Weights of a small transformer language model.
Size: width 512, MLP 2048 tanh GELU.
Architecture: LayerNorm before each block, learned positions, biases.
MLP neurons of a small language model. Each row is named by its layer, matrix (up: input weights; down: output weights) and neuron, and shows model dimensions 304-399. Each number is 50 + 15 x the weight over its row's rms, rounded and kept within 0 to 99.
After each neuron's rows, "fires after" lists the tokens most often just before its 100 highest values on Wikipedia text that the model never trained on. A number after a token or word is its count.

L6.up64:24 30 40 31 64 67 79 50 64 46 43 51 35 65 46 32 34 43 72 82 50 56 51 46 40 65 33 63 55 55 41 53 32 49 48 49 66 71 62 18 60 57 63 60 74 50 57 47 45 41 67 46 45 29 44 51 30 45 18 33 29 58 61 59 32 52 61 56 15 56 66 85 61 51 77 42 44 42 33 48 61 40 72 48 85 64 49 59 70 54 24 66 71 49 34 49
L6.down64:56 33 46 40 51 27 60 56 39 56 57 39 52 58 33 59 64 55 88 59 50 39 52 60 34 66 50 46 47 48 66 50 45 48 44 78 47 33 31 69 45 59 42 66 50 47 58 66 65 38 17 60 56 63 48 80 52 23 64 57 42 17 47 23 45 59 69 63 54 48 36 41 37 42 46 66 57 47 59 36 32 60 35 19 69 57 70 60 67 47 29 26 77 35 59 47
fires after: " the" 52, " in" 16, "=" 7, " of" 5, " (" 5, " from" 4

L6.up1086:49 33 46 23 51 57 57 48 55 47 36 71 53 56 49 39 65 68 59 77 51 40 24 50 62 48 40 43 46 56 69 57 69 26 64 46 51 43 63 51 62 63 11 51 60 51 92 13 39 25 66 53 32 33 62 32 56 61 41 48 34 65 61 72 55 28 69 75 48 71 66 45 55 46 78 68 41 44 48 62 58 43 55 33 63 60 47 36 39 78 36 44 44 89 43 44
L6.down1086:40 67 68 54 31 27 50 66 43 51 64 40 48 37 59 52 46 67 41 54 41 51 48 65 41 41 52 42 44 47 45 71 13 56 51 63 31 72 44 24 09 19 44 67 67 43 00 71 49 60 38 45 69 42 46 41 60 20 61 47 69 39 57 31 79 90 16 21 51 40 54 53 40 45 38 37 67 51 75 31 62 46 38 82 56 25 74 57 76 24 87 53 52 29 59 44
fires after: " in" 45, " the" 12

L6.up1968:44 65 52 48 42 67 34 44 48 72 43 57 50 29 82 19 34 42 54 69 27 70 34 44 55 58 10 77 59 50 42 83 19 90 73 47 71 76 65 63 71 47 61 38 54 48 55 42 69 65 50 36 55 32 84 57 24 37 39 42 49 56 58 41 66 43 26 87 45 55 47 63 62 55 58 36 64 34 45 97 41 53 31 47 33 44 60 45 45 57 68 81 68 65 53 64
L6.down1968:62 41 45 64 59 32 49 13 52 51 53 44 22 39 65 71 22 60 77 57 32 43 79 45 61 62 69 46 46 42 50 79 46 15 33 74 76 47 57 52 56 52 48 55 41 39 39 35 60 47 64 73 55 27 34 78 31 52 49 38 68 46 54 45 39 85 40 45 33 72 40 82 30 44 61 63 63 33 58 43 57 55 49 49 53 36 54 71 39 52 60 60 40 55 63 41
fires after: "," 36, " by" 9, " ph" 7, " (" 6

L6.up1983:37 50 59 68 20 32 48 67 50 52 22 62 58 41 55 45 26 60 42 70 25 53 45 62 47 47 47 34 55 09 44 58 34 38 81 48 37 36 42 30 57 58 44 53 72 56 52 45 59 58 90 41 69 43 65 49 58 74 56 32 39 71 61 61 52 29 32 53 68 46 33 45 37 64 46 85 57 54 42 67 46 25 37 55 44 56 55 53 37 89 71 53 50 45 46 40
L6.down1983:52 59 17 50 48 68 50 59 51 53 20 49 50 48 72 32 47 63 38 66 61 55 63 61 70 69 33 55 74 57 61 27 56 45 38 53 67 61 57 44 33 45 62 57 30 47 38 49 40 55 36 61 61 54 28 45 48 49 59 67 70 47 40 59 69 30 37 61 66 44 17 39 43 63 95 49 79 48 32 50 40 51 57 38 51 71 54 29 33 73 32 58 49 66 47 50
fires after: "," 52, "il" 8, "." 4

L6.up1991:08 44 51 41 64 61 51 50 57 31 44 55 40 35 47 33 52 51 71 60 54 24 21 53 42 53 40 46 43 67 45 52 35 53 68 48 39 48 55 72 57 62 44 68 77 72 47 48 61 40 58 36 69 62 59 39 65 68 52 23 61 34 47 63 64 65 62 81 58 59 57 27 57 29 47 61 72 46 53 58 45 14 60 45 48 55 42 67 54 48 56 67 47 54 32 57
L6.down1991:67 70 46 41 49 62 55 00 42 43 42 47 21 54 35 47 51 32 30 81 65 60 34 31 41 54 68 34 64 32 71 63 37 46 66 40 35 32 47 68 18 63 52 51 57 54 67 55 69 30 48 75 49 50 46 65 35 57 63 48 36 69 52 54 59 37 47 37 39 69 39 69 53 29 69 77 43 70 56 23 42 68 35 51 57 57 35 58 51 44 60 39 54 64 91 53
fires after: "-" 39, " (" 11, ":" 6, " is" 6, "," 4

L6.up479:61 47 49 22 65 65 65 47 48 48 12 57 56 43 99 66 49 62 50 66 61 41 21 51 55 63 40 64 45 50 52 65 40 46 38 57 34 49 26 41 53 42 52 56 83 55 68 32 63 40 38 10 41 47 76 63 54 44 25 58 37 41 74 36 61 37 47 63 39 47 40 99 42 40 58 42 68 59 51 37 54 52 64 32 52 43 42 59 46 58 56 43 35 21 64 72
L6.down479:52 57 48 32 59 33 47 22 74 55 44 37 25 52 43 51 42 71 62 66 51 62 49 54 42 52 53 34 53 31 53 48 52 56 41 60 49 38 32 56 53 60 43 59 61 44 31 78 61 57 54 57 45 64 55 51 68 37 39 52 58 33 59 55 23 54 44 64 24 48 34 53 30 40 34 46 66 66 69 54 41 53 32 60 55 34 51 65 47 47 43 28 64 64 61 35
fires after: " in" 28, " of" 17, "," 9, " United" 6

L6.up1887:31 61 68 14 22 49 10 48 61 48 22 57 33 38 57 35 30 37 49 72 36 70 42 45 48 49 27 63 41 41 38 62 29 54 38 58 29 40 41 27 51 81 55 52 52 79 42 42 33 42 64 47 65 43 78 49 45 38 19 32 63 52 53 27 63 46 58 57 76 54 65 24 68 52 41 59 55 36 38 60 61 57 50 78 37 45 54 44 65 72 58 58 23 49 66 27
L6.down1887:67 41 54 81 57 34 53 41 70 51 63 44 50 69 51 47 36 63 61 55 61 53 57 29 38 57 54 55 54 56 51 70 23 63 22 34 85 56 50 46 33 53 45 32 51 42 51 74 25 49 56 31 54 13 18 47 60 52 55 47 53 51 56 88 50 56 78 72 55 55 38 54 51 79 48 44 61 51 30 48 23 40 32 42 65 74 56 62 34 60 32 57 66 55 52 40
fires after: "-" 38, "." 20, " (" 13, "–" 6

L6.up1081:41 43 45 63 72 50 58 45 59 59 50 66 53 49 42 30 56 54 49 60 53 76 50 23 47 36 49 58 55 33 45 83 48 71 78 48 64 74 60 58 52 40 56 44 44 58 78 60 51 37 53 50 55 44 51 46 31 38 51 44 39 81 30 35 90 46 32 64 23 42 67 70 84 60 37 41 40 42 40 72 65 64 54 48 69 45 36 50 37 59 48 73 57 74 28 79
L6.down1081:40 31 29 67 49 26 42 64 38 50 47 45 22 38 56 58 52 68 57 37 26 51 60 52 56 54 55 47 62 57 52 40 41 37 50 46 70 57 48 38 34 62 54 59 18 22 53 51 54 58 14 54 68 27 35 84 79 57 50 38 68 35 60 39 62 54 48 03 76 49 43 18 53 39 38 69 48 59 56 36 73 52 54 55 46 40 43 59 47 52 56 65 31 31 71 46
fires after: " of" 18, " (" 11, " to" 10, "G" 5, " size" 5, " O" 4

L6.up599:57 25 48 32 59 75 49 42 38 28 41 83 61 62 54 38 52 67 56 57 20 62 05 36 74 34 64 51 37 47 52 62 26 25 72 41 32 51 67 43 70 59 54 70 60 53 72 36 84 37 54 36 47 44 68 66 50 30 22 47 54 45 74 82 24 58 62 38 34 30 63 49 52 61 48 55 73 53 41 58 71 57 81 57 34 61 58 48 31 40 36 41 45 76 56 56
L6.down599:64 46 55 47 51 48 74 49 33 56 61 45 56 61 41 65 56 27 46 43 42 65 48 53 47 61 47 38 64 75 61 65 63 51 45 58 50 49 32 56 58 61 42 55 44 15 43 71 39 23 41 65 61 45 40 30 70 50 47 31 48 45 68 40 86 82 31 68 65 32 50 42 33 44 58 58 40 44 54 31 50 77 50 46 63 60 67 46 56 69 42 29 97 35 50 56
fires after: " of" 25, " the" 18, "," 11, ":" 8, " |" 4

L6.up1006:49 59 64 49 32 58 70 43 48 61 54 61 64 43 58 40 61 63 39 75 67 45 56 00 58 79 48 26 43 47 43 34 59 57 47 61 74 28 68 57 43 56 46 40 62 26 67 40 61 61 31 63 65 52 57 29 33 77 47 79 54 59 34 72 80 16 60 67 22 51 29 64 49 36 40 88 39 42 59 83 37 53 45 55 46 30 56 67 52 44 44 67 41 65 42 48
L6.down1006:36 75 49 59 51 53 50 79 42 52 45 63 40 60 55 47 38 42 69 81 48 46 19 58 41 43 55 53 35 59 50 41 30 46 15 30 37 60 39 41 45 39 54 31 53 64 73 76 81 54 74 36 49 60 24 58 64 38 55 31 50 53 52 51 19 62 34 47 64 59 73 47 64 49 47 67 20 54 61 60 61 34 69 50 59 45 54 44 46 56 37 44 48 40 52 36
fires after: " in" 55, "In" 11, " In" 7, " the" 6

L6.up328:69 47 50 30 73 70 60 76 60 30 52 56 69 68 57 46 18 55 40 79 46 63 43 63 24 17 28 54 42 42 71 51 41 39 44 68 76 43 44 52 60 40 66 61 43 75 72 26 52 56 55 54 70 57 74 27 27 33 64 48 48 43 72 46 35 29 37 66 30 18 57 74 37 46 59 53 40 67 22 38 58 35 45 42 77 42 39 61 74 35 40 38 25 74 31 64
L6.down328:52 69 68 30 37 43 34 58 54 46 55 36 27 51 52 69 67 27 46 60 66 18 40 25 52 42 45 39 35 45 44 42 62 54 28 24 53 53 51 42 28 38 42 61 59 61 52 70 39 74 60 68 24 29 34 51 80 53 38 37 54 47 53 58 35 64 37 66 60 57 36 36 50 29 57 32 67 66 48 52 42 47 50 44 25 30 48 62 53 49 26 59 37 34 45 48
fires after: " in" 25, " on" 20, " In" 12, "In" 10, " of" 5, " On" 4

L6.up1118:51 43 40 52 61 44 55 63 69 52 44 63 44 79 48 48 71 48 64 40 17 47 51 26 46 54 51 60 27 82 37 50 36 60 81 51 52 40 60 55 34 35 30 51 56 44 61 64 41 54 60 51 76 35 79 54 49 49 50 49 53 73 54 55 52 63 45 62 33 71 54 40 61 40 55 67 71 57 40 54 17 58 40 44 29 69 70 57 40 36 40 49 59 56 55 66
L6.down1118:37 52 35 30 74 49 68 74 43 56 47 67 32 50 46 56 63 53 77 38 37 57 64 43 53 57 70 57 37 58 45 52 59 55 58 50 32 46 33 58 58 66 11 49 56 56 69 45 22 47 68 45 60 20 42 23 44 32 37 55 63 64 51 50 48 41 38 58 21 52 30 35 30 53 65 77 49 42 22 51 59 43 59 10 54 39 72 41 22 49 51 51 61 60 62 40
fires after: "." 57, " The" 7

L6.up1551:45 51 65 56 39 79 32 67 48 50 50 45 48 56 57 31 46 39 34 51 52 54 60 78 49 35 29 63 41 46 47 68 30 36 77 58 70 57 58 42 34 59 61 63 45 59 45 66 40 63 62 42 70 29 53 46 36 41 50 50 54 60 47 50 62 30 43 55 48 53 66 56 56 37 53 28 43 64 37 20 34 46 70 54 64 66 65 33 64 72 62 66 65 65 26 62
L6.down1551:79 43 32 72 38 59 69 26 42 50 40 50 73 40 64 18 65 34 54 75 63 36 44 33 45 72 56 43 60 41 46 36 43 54 34 29 87 34 49 45 43 49 59 62 54 49 69 42 34 37 51 36 42 51 65 47 36 52 55 45 58 79 57 42 54 77 50 35 39 55 68 46 40 66 54 47 75 34 46 31 35 50 50 57 40 43 39 51 54 32 44 38 50 55 39 41
fires after: " the" 51, "," 7, " in" 6, " by" 5

L6.up147:38 62 74 50 50 38 43 75 61 32 28 44 50 53 55 35 64 36 35 78 53 33 37 32 59 42 32 83 69 46 45 32 32 77 86 54 59 53 63 53 43 48 55 66 52 48 47 28 51 49 59 47 71 49 88 38 64 55 50 37 51 76 49 61 55 32 79 77 42 71 45 27 54 69 44 44 52 61 49 56 56 22 24 43 75 35 40 45 47 56 66 74 50 33 54 67
L6.down147:47 67 59 58 51 69 41 81 63 54 46 55 78 56 53 61 20 65 51 74 40 51 36 55 15 49 25 53 51 61 34 38 54 49 50 65 84 50 52 61 68 59 19 58 63 53 53 52 43 46 65 47 54 50 45 50 40 37 48 44 36 28 56 70 61 56 36 40 81 65 49 04 51 38 34 69 47 54 56 39 58 69 49 50 72 12 59 56 63 65 48 61 51 57 61 35
fires after: " in" 49, " In" 14, " to" 9, "In" 6

L6.up1445:53 38 61 14 32 50 37 61 63 52 45 72 35 44 34 52 45 54 50 50 39 28 45 59 54 48 70 55 57 25 53 62 17 65 67 56 28 20 64 61 32 32 61 63 53 59 43 35 42 62 94 43 99 52 73 37 79 72 64 40 55 66 45 43 26 62 69 61 48 53 59 64 48 23 43 68 46 68 44 57 66 42 37 40 29 70 39 64 27 41 66 53 48 40 42 49
L6.down1445:52 46 49 36 71 57 62 27 51 48 99 58 29 54 36 55 56 43 33 59 55 30 64 30 51 65 56 36 37 51 58 51 15 31 53 65 44 49 27 57 45 64 13 38 53 48 45 59 51 59 39 34 35 43 17 48 56 33 49 46 72 36 57 41 41 56 25 17 41 54 24 40 27 63 55 44 67 44 42 62 74 62 44 38 95 66 53 42 63 66 68 46 67 40 89 31
fires after: "." 92, " The" 5